{"num_key_value_heads": 2, "positions": "rope", "init_std_down": 0.0252, "optimizer": "muon_variant", "decay_shape": "cos", "batch_tokens": 32768, "max_steps": 5256}
MLP neurons of a small language model. Each row is named by its layer, matrix (down: output weights) and neuron, and shows model dimensions 48-239. Each number is 500 + 25 x the weight over its row's rms, rounded and kept within 0 to 999. Numbers have three digits each. A neuron's up and down rows have the sign that makes its largest values positive.
Before each neuron's rows, "raises" lists the tokens whose logits its output raises most directly, leaving later layers aside.

raises: "\n\n", " It", " According", " The", " During"
L4.down681:527511494526492533498502482481475520501488489531523521489463467526509477503518478491454502511544517492486489511481466503506493491484496480525506529522466497512508493526501456505476488498505499481493502535529549491483494507512522529516545529472508511516504493518504497503444474495486493532481510505482487489600477506535548486487504495484502473517534506495478498496488476484553470505497515458554515501532552458500481526492493494574502484526458480560528510527479504498527493491495521520463538478457491510500521477492509497515497507498463503530501507491487440519536491486514470488

raises: " she", "Born", " he", "She", " He"
L6.down438:520527469532448480528521477526479509506519536544501495550535477500498506510494480476457478545520456481491489482533459515487525513497520527496551515491474471518510492513492531513539481516586467502498491483505528504517519500510502485513511509542470470505522515539509467486496501527530487546462463507498453494507507522479510510500508485563487510511527531541500468444498527528526503471497548483498462506492473493467479498508460480517458514467459459479524546472446469531492483512515513509548555452499457471494501504529454494497514525468502520484545505511523466491518443511514497518

raises: "cha", "ude", "ches", "cher", "ch"
L4.down171:478496491508490481449469470524483493463525479506462518479492472522497514503512496495542518475521490528528507495508541488499478444495506508481499483486545463485497451507489462528503486527523480549495495521493485502506488496479515490537517522473512486483513521453498498457532468508504482507527512502528502480455489494517454528536502521472468516486479518505505507500534498466514528531468479467478484515501481513480450544537520512512582441542461461541497504494466497476495510535514467510496539523503467503489497446472475521519515493509533521500523492490505497471542528482512556515

raises: "ble", "nt", "bl", "ria", "ó"
L4.down661:510498486516519511496543530523508516533473499506467515484499502550529527488497517517489460533492492479510503488505465528470486483545543512528497512532496532480506506475481506479519515505499519487495491530533477543469512525543535491517476500540541497485555511486559503466500478483507532534447511491490501532546516509496485475481555473533496473514484500504516561498484464536535440459503494523531439502530485509534523453484533496565510507471485511508492507517521519451497509522511525496447495511500506508513483464507503502484522497501531511512435488494512469493500467534466512508

raises: "ives", "abi", "ive", "ange", "ative"
L6.down566:486492466558505488538486501491470496506442479507475502474526522470505462510497533482503524488514547517528511482516477477514493449539509524509473511476464494487487502535513496592566536511490484480542506463531492487496532522505554496513505504536491507515528492490448508482474504513478536486495476516498500510523500493510489520512487491448453501497442460480500504442491448504492508469540514522487479508473509492497508497553525525471490490527495512506528501492480454490439466514445519484493485499492494538503508492489465479524495510502482451521500511516532472501485579502497520503

raises: "\n\n", " In", " However", "\n", " The"
L6.down658:491485477542505485481506464520504485489480480547530518475488487478548514488527497490496532529542495520461473483504476491527518485470499542505504512587497501467493500504497498472484500492504527477487527507526568479517490523511551508537550509485497504481498508512508460519398503461521473513470509512489501523551530503573500493498521490496500524505514482504480485485483488483552495495508565486548510481509515476495519498494519544567517506484443452505528509497473514502508479481508507471483520488451519516498504514473478507518511512504507478515503506516485468531508472454516488490

raises: "er", "ice", "come", "ly", "c"
L4.down621:500521531451464484512483499501480522492484469501479510492498516447527514504493559511484562492476486490485480492503505508495489493533487453539463523528503480491477514484484444529535485501488481508538493493505495501516523484509494528468481503504505536489459490505526543474517530493475523523464527494530489480513478441509519527521506525508493565481528466509491493502520522455488492474539445482554519469492512478561499522460479502478496502503521525488493495493491509539504509487507520540508470489524498488495515507521502521461492488526469519446476502497551496561485520553500513518

raises: "|", "/", "]", "⁄", " yards"
L6.down4:489442520430490532505518500449501501476489507509493458498511496509561505506515487508467520543509504477516495535483520453489508507476562552485540471498521486477523477518486472465506496449515511516514536493497506466458544511513523536514490532481457550477473524493526467529557556494491490509492542524482527497498496465488496508491494482516460491496516549487551553518490478533510482454489512497513498509465491494536505520501528478476486483500519483539527474453462531486485484541494502499505535514465472513478502536501468484498484496474520480478524490503474483534488506491511508503

raises: "ing", "es", "-", "St", "e"
L4.down69:500526543533507497508479505513530511481523532489558512520448475528504500469484488514468483518512489564516520512542470480510516488501529512483495489480492491508483559507459486513534487508493486482488486552466528496498521536517494481509493551513514529522517508496506427514532467501526482526502465531486475455551490457519438507472479506492513485513498465504477468536519551494493477495465550496525497504477475498488495508480536528527532513465485504489479510517485465462469489491449480482495518521488497523467511521519493476483531486519503438504495463450496501499533474487476488503

raises: "ms", "hed", "hl", "ires", "mat"
L6.down390:549506515512509484558539486482532498492475553514496496498472440505556497496477480519480475526480510457509481492564521485535497496541506506508483536518488508514519488485474524518514499456492534519487534534520503507475562473455498486507503461486488541471513486502493508525530516525486468479511516493536500506482503491531497470491544464512499539506457536465490521518493481495468485540463487509487463544510497487521474493529501509511497470476501539501522509488455490466534570507499496465515490453489447553485468495480494476550524508497495505539501463496468547457493458493514465492

raises: "ments", "ment", "cy", "ci", " Britain"
L6.down142:523458468549479491564514491500484455507491496532501524537483542505509492500489479495542537499535543498497532502449504502517555459480499516460497499527476550510498514540450500514498526505503508457515526465550506518546520534536493493526522515481459487452514425514510474512519506493468508521550536465487573523528513461529536479501498478509483472524476500487538491461469508520499519480538486508485473484501493496532492474461521488480498503503531480509513490528463507515502464520509484501504496523473476464510476495542518483519513475497524531510466504492536516499483478474520452513

raises: "ment", "ments", "ors", "sburg", " how"
L4.down604:492540518478524480540502471510549517564477488536500489512478503486453505496460471470512491507504499495467486516506504497526528492487521475507509533500485527464477475499466500534494533445439537528519456454536521473501513527562461499509474525485502487459465500525526509490527496509486520472483459476513509448452502542522487480520511461511519478516473446505485486508515483484532499530499489462473452508546514508509493504456483494488529527505527503510472493538502512537465536469513532485489515521527519496482503510469530485501486510540520506511482483460473509475505499522492546505

raises: " he", " there", " she", " about", " they"
L6.down137:513522502494473493512534562463484506530494495501477479548526460533504490472579516475486488531547507503504457514497452521479491516510490536517498493485511478464573547477495464498487505503493485499517514509462501497477495497528514479492510518527538461502492490526515476503465516509497519495501511483546518498541481471440500486520500486554489477477465466507471486422519487535489505494524513503492549508491500484470485532484479536481516527491476511524505478520473500476569510521498510488499501479501526493550536527498508535531499526508532511485482477455503474540479460533485509494